Weights of a small transformer language model.
Architecture: rotary positions, untied embeddings.
Training: a variant of Muon for these matrices, 216M tokens, 3298 steps.
MLP neurons of a small language model. Each row is named by its layer, matrix (up: input weights; down: output weights) and neuron, and shows model dimensions 32-223. Each number is 500 + 25 x the weight over its row's rms, rounded and kept within 0 to 999. Numbers have three digits each.
Before each neuron's rows, "fires in" lists the words (lower case) most often at its 100 highest values on Wikipedia text that the model never trained on.

fires in: "been", "became", "being", "become", "also", "and"
L2.up801:519506493502496516530488505488535511483493537491467511532522513460534496499522529468526499511520518495528484516485545491502506484545478462482498496469467473449525489523523528512531469504477530507483512441526490506484511459533538471466499545501500505530501504483516452488523482481484489477511524496484525517524454502510487499464501448482501542457480508516562468508489525493535491528536513466475493482516505486500492497499538481469485523522446470475543491552493526537523510548485492531487468465522488509502472481474455476472509516520527510528487494577548492494512491520535469452
L2.down801:514502564522511516488520490469492493505491473502537486500487484505485489517502521491517517559513492505492503516460464469539542444506527491482508497473491507474498482477512518478549481493547542491476466483472512512453480490500561465549511551480515473516497517498486479502526497456478477464532455458490497530531476520479460549497497491471483482474549531535531499485484505497518497514470504452493506497481476499530520508479490498482544460535446509495502529548501549533537515507487494500501476445467531512504440505493536506527505468508524508479519457520472525503489522491482504465

fires in: "new", "about", "in", "composed", "composer"
L3.up20:484476501500497510509476491471513540529464512530518468461520479451475518503551467467447494486517495496483496512453525485484470516514529537503493481474520487487526457505506533506532551459489490527480523467519480462487515446508486499488482512510481506491436478463549480540486487486473464500502507542500481562536496543523499544498464471470500552474523490476486495504513520511520467481464484512528524583502507495472515511510477493510472517476485473470519497506502489491503511503519528528492501517531539496526499526497502529526512551498496490466489502523538485522507504489517520550
L3.down20:500497512462529529491487507448504473492515494492453478461521493448516506505498512512519494555505512498497521510560533472493504505500540501485506536479529486568506492479530525448540508484523474530516490505531517482484507528504479496450488489513505531468484495462502473498539453515464550530500508494495490516508524469472510499524507499488494504499503514534494501565446443535461471451452477488488462449484490507465525522502518489540502550539479528535458445479501474526514466499485524524480498498508501524498540476482505483513517518524520510540508482523507472506512502472503491512

fires in: "released", "album", "has", "had", "release", "that"
L11.up569:509492472548495496481520523525493507448494450476477510515505494488532503495504498504491524546525476507504517467514510485467472476512487530530490540497489474560462474500508514495509468502496516499519522507492486450507481484456517538529486509495476464528496479496520503525514510502494478414493502474517537546556556514476499525527485495533497496476514536497529459493520475466519481533534506487467524539468508478511557472513481474505483496430485467478466478475504473519503511545501489530492535492517499471518482517504542509537534460477496495495508521469526538522505480549512454500
L11.down569:480530473504495507463495526502484528486463458538493528480503533491518512493478566492505510461539472513479466498510505459448498489525531498534492538458571460522514491517497522505485525476517533548496476523507478493492482498473513495485498456511496479475491470516479501463496553482542509486516545456482503508525476511505484473528490551495498558515493535527506440493497465499486557505485494506501534481513497484496495518494490541515513470497460496483495471544497468424536487507485478492466500502511451539523494498554505490489526505492527452528500514469471490493507517507512511499

fires in: "they", "women", "species"
L9.up304:535499482491509501439489531485571531502498491471526498501493459473491509533497516495495470515465511513520494526504469530533496509480480505512512497517493470492469555476520499490529503478514494494501485487510508492540516509479499520490532500502458464497508508518513518488515505466548496483544502505535546561487539506473489502525546496526487511493498541519502493539544456467505496501537520536512508500482502556429489523504490516538524456480484469494491520520454503505481485480520490433516535506489475535482485506444459483453499483446511522470485458497557515509501486467510488508
L9.down304:501530537557519503489481495514502499508469543483530564474532485452468473529511515481452512480507476487494496513451475531511495514515484494471498474516489495500501490472416511556480479476495498529533480492540497516505460541485491496449497512500534486508493501545503506522464525506508526549487506509544489524507549492520508494453523509505532520494519505497514533502534466555499489507495480474454503469497502500469508460470516525462514490483472513509492490515524450461522535479538511524483508461507540542526491520520513519484498477496532495512521499469511512483496504494488470473

fires in: "at", "attended"
L5.up415:479471454491474515546512467482500494499544510524501537533522510461448468519493489492467508493510491487462469516505486546508538507569486493475500493512484482505458514504488514463497530563496535489496510507472538499536492545507515527490483505483461485485450519487465489537486484526545538509525465535517484478515504510464498470534509521438471503492519532471493487535564494494502488501480510483530484522530562459533471471519521459520477505542474519547494501521481516475454492487511522495471544514528478494523487499511509500501501485471488516509485541523467493501505509497479512455
L5.down415:451543529542513436522506515494447462501474482494473522511508518499537517533504526514540501489515480512498522505528495512492475477474530481512476441471487535497552523500486493543502485467475504477515508479513537528455472504459492505499498492536565517504484478512507504514487519571503507493497543472498509528485497497508487505518525490507485513476493472514493468474464553530492488477471490512468492494500472470489572513525508522468533508494533485446509523520513502481490514501487508536518481561519531533516485490519453524473489519463481472536539469504497452513492500490499477527

fires in: "they", "him", "earned", "season", "did"
L11.up526:517460529486498509505530503517508467507500506491480515554493493465508529477465485464508495466535527514500490488470516480481503447505499484473562477497528485462499516507529487492486543511522552527533544484529473517518483520509478471529458490495497499496515530504490516496474487483517479521483472507532468500530538503508512482527540496467549489531496496511524485462542488494454535524538488478522494479495479529500491533491475449509521467497456460497465523485507517506501507496509541498545500522484548518489469565481513495477490471456490494549469447518544494493491502479521479527
L11.down526:474509469531516538512524471510547484507492468487549513468515517498492466536489512506496476504473488504474539499494532483540468490460508505520485527517553501495484513464505505526492451456525489515517500450448482495489508489467499503489499501484514486528499517524517475494494517497524515513467499526535501500467481460501502492467476511470503523454500435475561476449507437522500475504472535471505515567529535520474558460532503507499490489500540512480504486484485480457501504546490512473533539465504478502506508487476525545502502463500503496508484524509459518460543494530512483551

fires in: "she", "he", "erebus", "but", "before", "if"
L5.up77:523463535503512507482518479485491490523500497509449543487494462470483509527487493525488482493498520528531482470479500521465454476552509485545538512471524493552511455531501490498494477520508541483530519476477489480498503504481516466487472475517567516525496547489479450526493533482492519481468477515488511489508450487444506543481477530515536507501505494517515494453522490522513475525527528499462536532494467492503508501505522492542477502477515522506525487489528560477509516517490525526519460452520494461518523488502473504550495478496484510446499521470523498510506473536461476457
L5.down77:510511516492492487556524484525470521481512491498449453493504516527488462519511499483503495505484521507509510492485564501476510489476511493505493504539565523546522483516498488509507532467559523500461526469502524516541499472543487503481511489513483479465516490520506527527478489492519486498414524486511465512512487473487503464506473490469480500519488507504489455502536467480509535467461533511474531510456504513545480442488477508506534525497413540490486477525530532490484531456474508495470487476478547512474491461483493470467506482528503513504505490529494492489499519481520490532

fires in: "he", "she", "it", "head"
L6.up263:513480508483541520491484525512459517516553463518482478474494524498519552474492477515506504481500477521513542480483489491546498483502537495553507492469497479527475508480509476477509478487535553485477479475459499504508498510502493505496479446506513480493479556479538467537459524481492552529498499512478490499533476490476521517481484521504467568496500526547484509519476488529491485475504522537520483473483493485495506504529528470539483470529525516545485510519507509476472496506512482530537481484510530492490535503487465499489512529497527472458553566482523486486535491550495489497
L6.down263:494534523489485447482542462532477492542478527488491470468490522502531490518491516555467489543540495477469463524474519463471531542494503454502454492500506481532576493508509514472469514495492474508484533453533517521452513504542505503503493531558523459488487483501528481543482491477501480515476497513494482465500510466491519533509507507464531526510467486515522530527517498518505495471469483473491534507510509471506483506503515532511515498522465559516522496542494511516531506491475528516507497509503502514514483502485512484503527531467502514485477523476496462489446502510446497445

fires in: "including", "described", "include", "although", "description", "inc"
L5.up39:495512519530483507507509491512488519489549481456524481455530492498559540496473480509495517501485510500466516509541491486557503510522486494505490525528500485453505508484541515530515556489467530532555475463477493480537527512502504506529450488533487538504480540496499536502511502460528453478497518519516517499518495504492496465453482505500492498501437499471476555505502487406492514484496518528559485561509491537504492474494500500504486497508490525488462514483545457501484490515515498464518516460496464479509548516531474489499478487520477474493516464464506482466512506463517533513
L5.down39:484502470474544444493539541456483447505470501508510486509474539471503459519484480474495571521490468489523526503467535523477524512456512477492530489498460524526461487475516542509568508548460473493470467516476527484445483441484522499527507525491472525528484497515514503509470523507526502554473497473502520487475480473501520506540502523508484478475520456516524512494494509499518457476513492519517493511518475475474445486485474502464479512483535528528532514525504497511496528514446505536502513469540486526464478480478531505504482520481521509489475486490491510492491487513496486547

fires in: "school", "washington", "child", "childhood", "wrote"
L5.up221:502451481502523523479521531492514474525546501539493521506478517494485540515498487527426547505490477493500494483476509476508491537499539499488547484524473508536506454489526489509562500511526496451490488482512497503426502492514503519492504493504483532474492484501508527499486519474486473499513485484553493545482513477508510463474492508473470496516524444454486457532534462550533503504482537508531514485556551524498494540473526491519505513444456501497520486506466541509486501516473515479478509491497521531535468519475520481534500463453544518467501511503502491513476483524512476512
L5.down221:541533502485569515551497473502546487492471467531466497509475519503510523488515547523500504516475499519527519507502538503460507491485543509499523485478482465504455500510479476521504513489499541507483510471481487507476460494467513531515526526475469524499461506455510504476497486507446529499519534496547516489516518477481555473528503537462470465487498494484526468519519471538532531470498467508500495471483505500540495523524514491510516559523500532502516544499513497502526459474466471502476466504500471527526514508471546443494516486494471494455527485488438521550504503511517471556

fires in: "he", "of", "when"
L6.up14:510492504464515479483503518486506488534488509496504471473524533514484498519484539497502463515487511521477544497450490538499462541543533531522474480487528493525542498464465471494514508513531482513498460508513490470502507510510492460497500496470503522508423487485506481523525525478516477494523516526523530485476475516483537495536515447485465473464498467473463528475468538463521500451483500481519497507512561467503493491513516469514516509495500530513513483504514496528491514478506496490512417463502531501512504500498512468526518531484510512476538505483500539452490510550493518514
L6.down14:471503486533492495508521460488486516502488487474546493515454477462498467529497493504495515419560512489507460486506502472535483485502534497521494486537476521514486502528507487493505464483491522511484502525483488494485505490500459489511519550525488442513537538483480535504502514517493513567452418468499467523479517536544503475541500485512490471454505542479540543550527477521471472501498493509503500528491500440519489514492477484459474519506494466500545522477513490534505491510475497467522543502489490486516510532512495509517494508508528515527540461465485503527489521525533471533

fires in: "became", "was", "of", "children", "child", "philippines"
L2.up356:460463461502445503494526522500538484504470520509529498486508497470518537525504525453461438522491495522491526522488524523501481444534498505497481493506516505504515461505503534519551500511517527508484486535505540514468506493527513490482497510476508476503491481497486504565490518467521497524496500527486529532512490529479484503465520465517444499488519497491514538477522476504529460467522547482533530498483475492507486479456538471517463521457514457486542472513518474517520477458493475512492495470511468561498503486472472484488497476520560490530547472492476537524507514529507511470
L2.down356:514520504473479484555555464452479463497483480547485497496486546467505508487519544526531506491499505504499499502522481488441499431490526528524538511532499526505508544497492517468472515510492494548524503497535493530485487469480447531536503504479517543519503503514477459526514501513491459518480508508477483547501504514531466500485493454484490511504512529502482527447527527480524467501463476526519517512484528468527516504484498505531513556481472477465494491512514496482474512476464497459515506498527489460482469464498487529455467509480486535471540471510470501454525488506532536510

fires in: "it", "she", "they", "there"
L6.up452:497490481508492559498516472532526487529505530501514492444476470489465508515465537519498500498515479532514503454512536510557504526490499469492491463561498513551485520528517479519504490498531510498503576472501498517532465506461525528510492472477532440530483449507532491493525504474513511483509514492492533497497491501489515511452594502464479495506470491454489490532541515490493465483504465487472502508555466529494500489497492483509485477507459529481484457516484464498492471501532513466485504511521484509497467502485464459508480509437502515480533519466533497544532542543497506493
L6.down452:512512524479517525464489540490506477522461513483493486474549499479505486482487509488477519531530469504517463513474494515498519544464509508526500472512487486493496506529495481511518487484523522456487525513489469511461496522504514479540518506505518514500512529488519567489494484536498434507532503521461508538534502501470526530500542525495467473474520543458526495510522496536496424477515518487484500522472483489491479526477436466497474477506520482474499528509515484513493504494501518496521550547488511523510505516499506498471499480474503543503486459449499503465525525523519548530

fires in: "an", "led", "announced", "any", "known"
L10.up235:514534484510499482504538504555465509513553487534528492484499463511484474489456454530514499499488458532491448512506507473508482517479502473513490528461496518528499498557502469465522509501522486511525461528552462458491518511522508555460562501480476517451503477498490515477484532512461482483520469485496509486463508525535536494505479502528469474486475481504488501477480499490464455530537483503466549490498494512493474529448495511492518531525498486482502522520489496473486517488508540497533482523534537501505519526494493526497533502487504490487503549515473546488519451509534528444
L10.down235:459475466461488519498517474554507468461505514493535475551474513484515473479476481491498497499526548509511467478517512484507478457459512530498504495443496466519543443496496533476491497498531512477495479449527488471466470556505502516552477475494525508473500464503508486523473469517501478500511495533510564472487524484485471528529504469535535517510513470540500485487493492504459478504469529490497454488500526535508448519491469541492532508492469488541531497482463517500528495506520484501530518448492519496473483487499493544508518456489523470538497522496498519508537479472527474509

fires in: "of"
L9.up418:514485483551478504527477499505485490544532493454489507534532462485500467497479502472467560465490511481508463450469491463513486473496526485510487505475472492475516499485477501518463559510465521494484491518498510483491524480494501488516459535441491502488467488493504496485541487495528505480462484499498482527498485470469509553478516488538524496463516514524476476471525518547463502527493530545559532465502485480519451532519499468457490519492530496494511503509515500509515543489467527505543474470540509551512512515495466472545488505526480529541507527503486511498487501468547489543
L9.down418:510477496462434469466520494484512488467494500483512523476521494486459546503473572510508521491459491528510479538483457504503473490519504504484510481543473486507492511522565507516529495506451481489520518491508540519518484512558529527535508524458516512498507501456502512514479501485493519526479493477480477497531530515522512442583534491483537544512466481527495514527474479494490494425505506518468492483482506500485495476483496526536492507535506499466487491480495513506486527543515488471485493496491501483508528464529512511493484505463571504498520538483500498507489491459501461490

fires in: "july", "japanese", "japan", "elevation", "labor"
L2.up861:508486488499513477488520526476494505484519519506482506544503485493541505502531543519497470463534484539449503483503519501452477462560520522511498440518501488439523489542484499454508481488508461511503487447506464495454516495459502469468490484528473538487537540518468529504481492512454483541493495468540482473501443468519510467518488494496481517546508500466510479538496514507501488505524520521470493526501507523481527462476506518512471486511555543509488520520521516476471498477482497486506509504479508475511504506477471459514484468479475498529529523515505487493509510496471519495
L2.down861:497516503490532477473503519487508493506471507510516489452497478543481484480532462490493517462487497490497520470510483464447526526498469497508460509481462504534507481497516500490476535488520506560524493503484460523532475506532465466561489533504479497543554500486445522528562501474537527509505501493498523520457509517564514490473455496492510490466511496511502500536513489469525473452458452482492499497539532490501504472481494481486487514477521516471493505492494457516538519536537519502576542535487495496495490480507463512520488520524522490569471482488475500475515513527472472500

fires in: "in", "until"
L3.up482:510506504529508547564474523488531511558527523512521500517483481527524496470515495562507499480536504505517491447546499471472495487458521480484532531523486461433514489535478500461481461508485502472541536488466481504509476486463512484502514499541512492488504499482541444504515490481529481498510464505507498479483501485510519470513519494455525513523499499538505495489464441479522528491506498491509486552506496466540501515502502510465478462501496531523537485449477518506491479496487526468468539477513541505516489486533513523549476511529483528512472484501530467527486486500466532539
L3.down482:519453505489543470492486488463524499472482445529482496489451429519506476536477538494447488500499492529519478519553489486494494445487456528507527540501492481506544493507458531517523471554500526523524496507507465494490531494499499520450491486506493514482506519515493490464522468507463472499502497519490473574513494543511503535564526486473523475474495466502538508508483470503510478481483474524490530517506507506508434532518463518557545479506510538471530507532500539477481512514505514497495489527517499487488471487465481444520509463481494493516504502500511484490534522531466503514

fires in: "became", "because", "become", "politician", "carbondale", "politics"
L2.up506:493453472503502522564479467473538459504526525527522499497474493522506475454496516495504480524484477499524548484483494508530510476523474513450501482505509525472540447535538480528479513501505507520508497480510501551543485485512460525505505490534451508494470486479535469515529524503488480485512491490524491480503491470498528456472489472479489527520480479503535472495481510553495460464514509513531490450526533504507500516479514540483494492513490516470509464519535482526532457515529448454488478497494513543518472471490471520463521476518496472525482509493471468530504541495549516474
L2.down506:489541493457506544474512504490540480487457483507476499486490515547494492500485489532531531487513510513478506543488529503523522476538556499467486466465531496487457477454512478472503471472502510470536532477479512439487498489512530483542525521542466485508518495515481488472530504454527490452507530493506503525482492535500491500507531512456486528507487472523470479533471557464529518498501501497486495492534489474495485525487504489495500481520494509508518513484480505526541514525491470473560496481499496509500461529517468453510554427506514483504490538502532495515513547549479497489

fires in: "an", "any", "today", "july"
L11.up255:510509518469514487492466477500511528495507492541507503526485475486473492476507491505466441529475465517501506480517511500543510504460501510473513512476487487504536529505500484480507514460542461549487452514539531500530513514493517505495527513467532534513455514471518529502512507470500475514534506498478497529501487540524521506469520499489487498468482499472525516502544512479461488498475489532501493522479504497510480447544505479476524484519500492470503508521521517534464484501526483485521520513509492493499444463487494452537500526479541521530491514495497466490550482499504404470
L11.down255:494512505425511577510499467531508487532555473519506514523468531524513528517497525536497515470512499530485464480490508490481472486498523509488497505482481482482468492468464477458479538488499484455523509471490510506497493511496490477548523470526499471516506512521472525507495521473469496513488501535492499512508506451476456487520521477498463491528487490520499526510536450530495508573437500497528489486551514503478483485467486496530524499546516505505516455475524496474497511443512468547474492518516512537538496529546461505489500453520506483495530473512514496510524531468520486458

fires in: "during", "this", "after", "at", "there", "when"
L5.up562:521533480522450493492494497482535506508482568548499483499476529500485506503449558460484496540524514483463497495500524525537472525523496456473474520511478534488560493528482503520492505518531497476469508479497486453492498507481484452503539512530486523511459512468506496511555519478568471480511497461515515476489489496495491490519492482477474492532511494481484495443494502525524537501494540487498527521518531487489478529499539496542515461495481532476506472556479526476482456507489475495517494513521485519522498526492531424505511494491464551522513497509511481503496487497526481500
L5.down562:453476517529467493494541501476555509534515510514531505489511481498529512510495464485525467532539482527482503481490465492489460545502475478497499490475520473531524522533513509537513497498494512477522437511504506463504478471481504521502509529468486504431501488489485477518519490465475496501507536521479518513513481460579453460516549473496501494509538525477446500493479518496479489487482515482496492475527462475494482539512482538519532522478492454553543542479492525499515454487475520483503505521478518485544469486497483499516477440498512507532531506519500543546499549514515439502

fires in: "of", "series", "served", "and"
L2.up131:447528503496530453507522428489497498539520526467491541471500524475457473473509473488494497487532462530494506504505489536535484449483489534477540546490523483478489461469513459520495538549503504499515515504523477499494501523521503494466473530509523517494519482472504526481522458502536464536467480513490505507512440478466489501478518447535517535491491532535497485501514532480504500485506512517519461472501520510482483505520513479507498506478475483487481491517540470483511509537463434491484525474526562474506470501508461489521542486519516507528492497512489478492452529516524506534
L2.down131:496490557512484492498522477529510486523514497485464502465534499472476481506501488490454529511515525456520531529475491542459506469490503491458451453490445487524506512506505492497495489523519486504489499501448490505458481462497481503464482497530471500513484498468493509462482513488514505526476501568499500536504495530464478468531512514548506548519511489519486516499471516501465507504507531498482467455532524516519492503493498510478528494425509456509492513505492510578525500494524499563481502545501467487508526486499520511537533507477522497498468495460493503516514491495478554493

fires in: "her", "it", "this", "referred"
L5.up649:516519499511502497490545512480550550549489459535491484516476472515489471511481515468499521473502465507501488475493490527524488548523507481505472507520522475450475512522487497447475458491455536498525535473523463506569457508511462473520505475532457502518495500479508493498527502484469458508502508560506488509533495507478513475531509520488475514509481527501461529507534515463539484516562477525508528506509489515513518494488500505497508527465508523516502503490540485514462479518491520534443539519478537511429497532532481491487437478494502526518497509478498493504463483493458464484
L5.down649:531522473491481490507503527513447492479503515519441511496509487516523541505505504495490469518539429510506505508509501498482499522452483463504509523505536518540516543518466507448523463491521498475488493519446503527515520509501503508493482500512507485467500530465470482497523525466536510481513485534520521479480497481480519476498452507498508487470453553509501493515525479491534473481483481489525496479550487488467492505488495534497530487500527488534473487520537523478524454502513501560528503480477529502451497520498469465565504546505494486477495533516502518495502470488484479426

fires in: "this", "became", "than", "because", "what", "become"
L5.up79:474492540544474483493500475475525526479480504511552484512476497470475491528461512489495501519506498514503491461486512536498505491461528494464456521523527530477502472515529507534438513479489559475491509493539504486509495459526459514495516497474493478503475527490527497473518548522514533495452487538461501469545470477477484446494469529516505509483500510478483529515543503495513515500475524500490486517480484537507470509511512487491495483504463519470509498508527547486504506513533503505459462510498500513529479522528522500486502497489493484547525487560512488512550535469551489505
L5.down79:478505480463508491478537470507487513498488509523490520501502505485532495443525501468508539504504517486509508461473522475475472560478503521504502497535525513480455500490457496481539514506433472517475497496487478468501526530525504498506478562463460514534523509485495485520499508509554482502510497516511504511480493519532479529483534553469467505472485486545486489501428526454481500534494518473519505498516515523552530505546483524528479493486506493514516494463521533521506475470480551513545519478487503446481513536481495489515472495508525513527531521479512523462505467470479532501

fires in: "their", "military"
L3.up258:519472490542513503510485540508535461496530466511474518483468497470495521541496507458529493480481481470481510491499485517521468510561498470495472513504485470490481534502498470503533501466482509504497501490498452523500514465510489501495559477519497527502461492513482490480519497487482519461576502508467497456523463488508476543509483480462484455482493546498507507452496502522535505508509530475509485517548488491507488499480471508483510479515486548517517497553485544453463512536502493500476472504524540473491428508512509453487485489528533507524545513496511483546505464470441523492
L3.down258:539526476452527488503505495486489492467522490511491496488498514495494534505499510470523490550510503477473501459491482529499518481505467469526494467544510500469501521536474494517540499494468527508457494511476530527514505465517513499531469485458517421469529526492496499514524519442504510549485549526517453512504453529451520525499487505496495472502486534519509465448512486548486487504486510511514445528517510512512474488460479539488508474492538522548508484513505479497495441481492482480514478486499492472502550496537518477491503512545495479509460474506482467473512483471538506489

fires in: "in", "on"
L9.up4:504501525520519558558498442490484521511509528560504492549484490489497510504504455477483504466543520510524489507508492484474486528494461501515497505546516541478505490530467520513520498504545514492507480491472487521493457485522522474469508512541482496521415491504550494517484487491466487511524458497509470502490470512508491470487515509489475490551485509480493518514482500479489549524494485535512475501531475450484540524504521550483536500460496502563515490510483516517541488512530489509514445476483521500489493507520464526507533526503522500537480458482529490511510524521465514503
L9.down4:479473510503529456505489518510496473529470463508458513506530482524532531500508482466472452541529468526532481520506445507456511462493534535507454526455527527537499466478505544498505465504532501511492553500469499523445536489499500492505526505479488538510477455504463490486543503498471492473502538512541504492498513505526509475517546492467472466469513512476490501537475503517473533440475537495505495485503528506537482485512524491459508527520511502486483498513492501475480513472485496532547492491516516481500488540489504476491484500516532502521484503518499489505544518467540483462

fires in: "it", "its", "party", "country", "species"
L6.up124:529525492484510507480539493472504514469487490496430524483486503497515502444484517534478484526499494489506490510511460487489527515490494497523463506538481497523444507496515515467494496480512509489496552505502505498516462487508512544501498462508489529503512469483471471520531503524531507487511505535533503465511487500451432524543498506507479516476488499498481477503553450515528466480511455498482497518490453563500519538514515496538530523496503486484481487490471530476447506529483492466509508518516522514493519541506499515438509524500547502478481504482495451457536454494503494472
L6.down124:521523550526490468508523554526503526502442499523505476492472508475531472531482535513508478501473471488443497497532523464505445473466516501497513515496499527481508501487478530457503522541480512516481501488495492507533525490482490526538494518503524468500532493515511517517472487504480462523523513513536492474510491509509537522540527473480524494519525520466471518539483503513480499541480504524525475546498489435487508537489488477487499512508517515430505490484465492528504474492458488489457526503524528520531509538482508459510486486525477508507520450479517526487525428511454513487

fires in: "more", "their", "then", "most"
L2.up592:493482482528531487504471441508578481480528474506532448486497489479519457514522536498490503492480479510467491507524502494469474496514499478431481528522519554499452493484500478504518506552510471487509542517478447493531496510520563521471520497490511551467499517474543518452519485482506497525524506457486520482489488533469486518545487493474506509476542475485521491519480497527511507544491524476443469505535473527483505495499509515502503527512490536519491479507494511499496486517508520492503479513548488505524461509513489492523503517507511457444481540476512469517493484520468544484
L2.down592:498501502508529502514511515511513486505516488449484471458515532465531478505490510520520485537556482509490486524505514514445485495483462494476487518506481508503485488531504502509502500496532484479509504493516499482474530494459556539517543477462508480510510496550526495515532508536492496462499483489489478505512475520576593520506494483475461461472486449506524488510498511476470501513505508485531500498457481453485502483467482466539513507525561524509453496539527461514499503535515513444481523494458465544518505515519456501494483496477529482509541449472539476499516500478516525471

fires in: "its", "he", "it", "this", "his"
L5.up565:489498511495507523532477508471481528540530488486461445517554535480483522478505503507468506471518469497519498488478506514493525462464496490478510496534515515477507466522488490546532477485534475512514508486512486480576500484513540493507491489512492542501473518498515497510498504426489491514461499508522511477524532502503479496517487534516469512454492484516517523500482508557465501489471472508536470473478536553518491510513523478504509483503507463513458497548472501517470526531505451525489446476494490460486502522492497513500506511527458510494520532473519464512522530491483565463
L5.down565:507469488471483503489515501496491523514492474499491498512519521482467489473532488475527489478517457521504475526477528468534531480466501499487495508533489456515526482516494498495539465510508517476455476474519517483491494531468456524457473540553536482479543493512522475523507528464487525511506538576537460516532503504503515508493473496479458510462496549494505508498448464495491506477480485499509475475506514556471493490487502486518525522482496526514490496517488541469540501472476499473478471458483509491523532520465516530510566490523505539466482493458530494558545489486464490514

fires in: "at", "of", "day"
L5.up443:487502522490475492466501479522529535525485476474533488494461509482467477532501502525487534474482484449447517506482478529519493482512509524479511450487475473471496502484483525474499460569517520446504500485527532481494541523511468479497485499465461504494488451497497478528527499499496489512463494516471509504538470504509496513534521520530492538508450504508504490475526479477485507473497504486479525512461519486576506479516494514530522518512495490520508498488493472503484486467516541482472521534501491502528517526519471496538555473544467509466542553486451527504472487507520481441
L5.down443:501532497495460477542494536508511479500495547488474490506463472445509516501515526508497468487534520536466503512478540488446540477528502525489474494506457507492508518495507471533529492507487506471511529504466502509536526518480503525510524502533517497480505457500510513544491502513484514492564533456554525509481537531474509519517498502495467500466555515488504456495469485498543529542504517521511494529451523480468517457495508494482498501490470497467486493496520481474486515516469518533490531490545491504468496496501508483528523509469476506508544548484496485493490547474515461477

fires in: "at", "championship", "james", "which", "chinese"
L2.up176:511526483520491513479532489512447556525502510503480520514516497494496505548509507515454486506536467474532518473538489445537442465573527505530510496559489490538521462460475496532464500477473505485472494516519484509481494511496461495508500448497490515501495491496489527543459519510452503473509491466481542519501524455529544514485502483502505515513510461472513467490447529535531470517512512488495494507502489511482517500486519465530523501492466500570540520524506506502499506485512523485456512511494440478471451481482494466532541474523468510525515489498507546477499545472483491515
L2.down176:503531508542527512496501520490514470507464499512517498513454491471525498507483519491477524519517492526481466460528490485461533505515508492516512491456416520507513484533530533492514508495515516477494525491487511508498507549532521492549470482489497516478498455475532514550493537506469477481460457501518434522500449491483528485562487506484478515492500465508523485520543526497504537509492470512491441530486505481492472511542534501542481497502523487468536519510499521481512525469506515477461468543527501474549480495511511525490502472449486486499519471527462471518530484527499511483

fires in: "it", "she", "he"
L6.up44:496464463524514521502484506481457521519523514455500519483520471555493540470459537511454498520516475511518474479542464514505509515464466474490526507480483476547498516512486448480507510469510511512501477469471504518548463519507469509501515528481543467510497500466495514510493517468513504470514500550522535501487521530516504530503564475506505475487454531514505497493506475530539494469512543521519477485479460520506489522552549472486490492527490516479472465495509505467524489439445497508507464490493498524493528528466533495454513535496515506489530523482494486489512449544541505523
L6.down44:489508489520500520485493514535471480505486524468520463455534521507486464438503498518472467519540502433450540508520497495495508496507480537489496500501529496522506516521504446449532465484519488520459523487462496494459513536493515490535523489535527483542486461485501547533514520500493501503482505518484516505488517545486557522478501502528502455511481485525502535529501441522514460518516519500520522471492461501477479497451522491530478524518500492523492490543495468466498533518491504459519527538488508491517480554452465525474519505506485526493489500519479500483519479496456506494

fires in: "club", "party", "members", "actor", "government"
L6.up371:483508471484553508453506502456510508483512515525490524496533499524478526513524529484488498499554488484517521485495507492554503510470497508530513492508512480476467486495496508528546516463473493516490515544484493525476478516470508488483494472494412529492543514509507505504468496520496491433486499523448486511519484486498485487518531524497491520504500477512494476478535518476488451502515462508465528474522504504430514537465470482542471534451517557497481513485526514479436456515526515534469495530488513527490467510478525534453513473516512496487511474507523530540519481500503506461
L6.down371:438513494507546468509557469474522490534489481519542515472466501505495490509490465586511475469521451482497547494497513527503501534529467534543508475500521462511527513439463502533527481507512501513492476488504491534474496475490408491529486532519491505512500481523475517507530503545468512495513505518485494544493483491499460531504538516476535514522546476532474546459516508493525477505507479473514497487485493470475508542517509485468502494462504511530507554494507501495523508476483503513493516441488462519474471496500500508508491508467492490512542501463470490524506526494514502522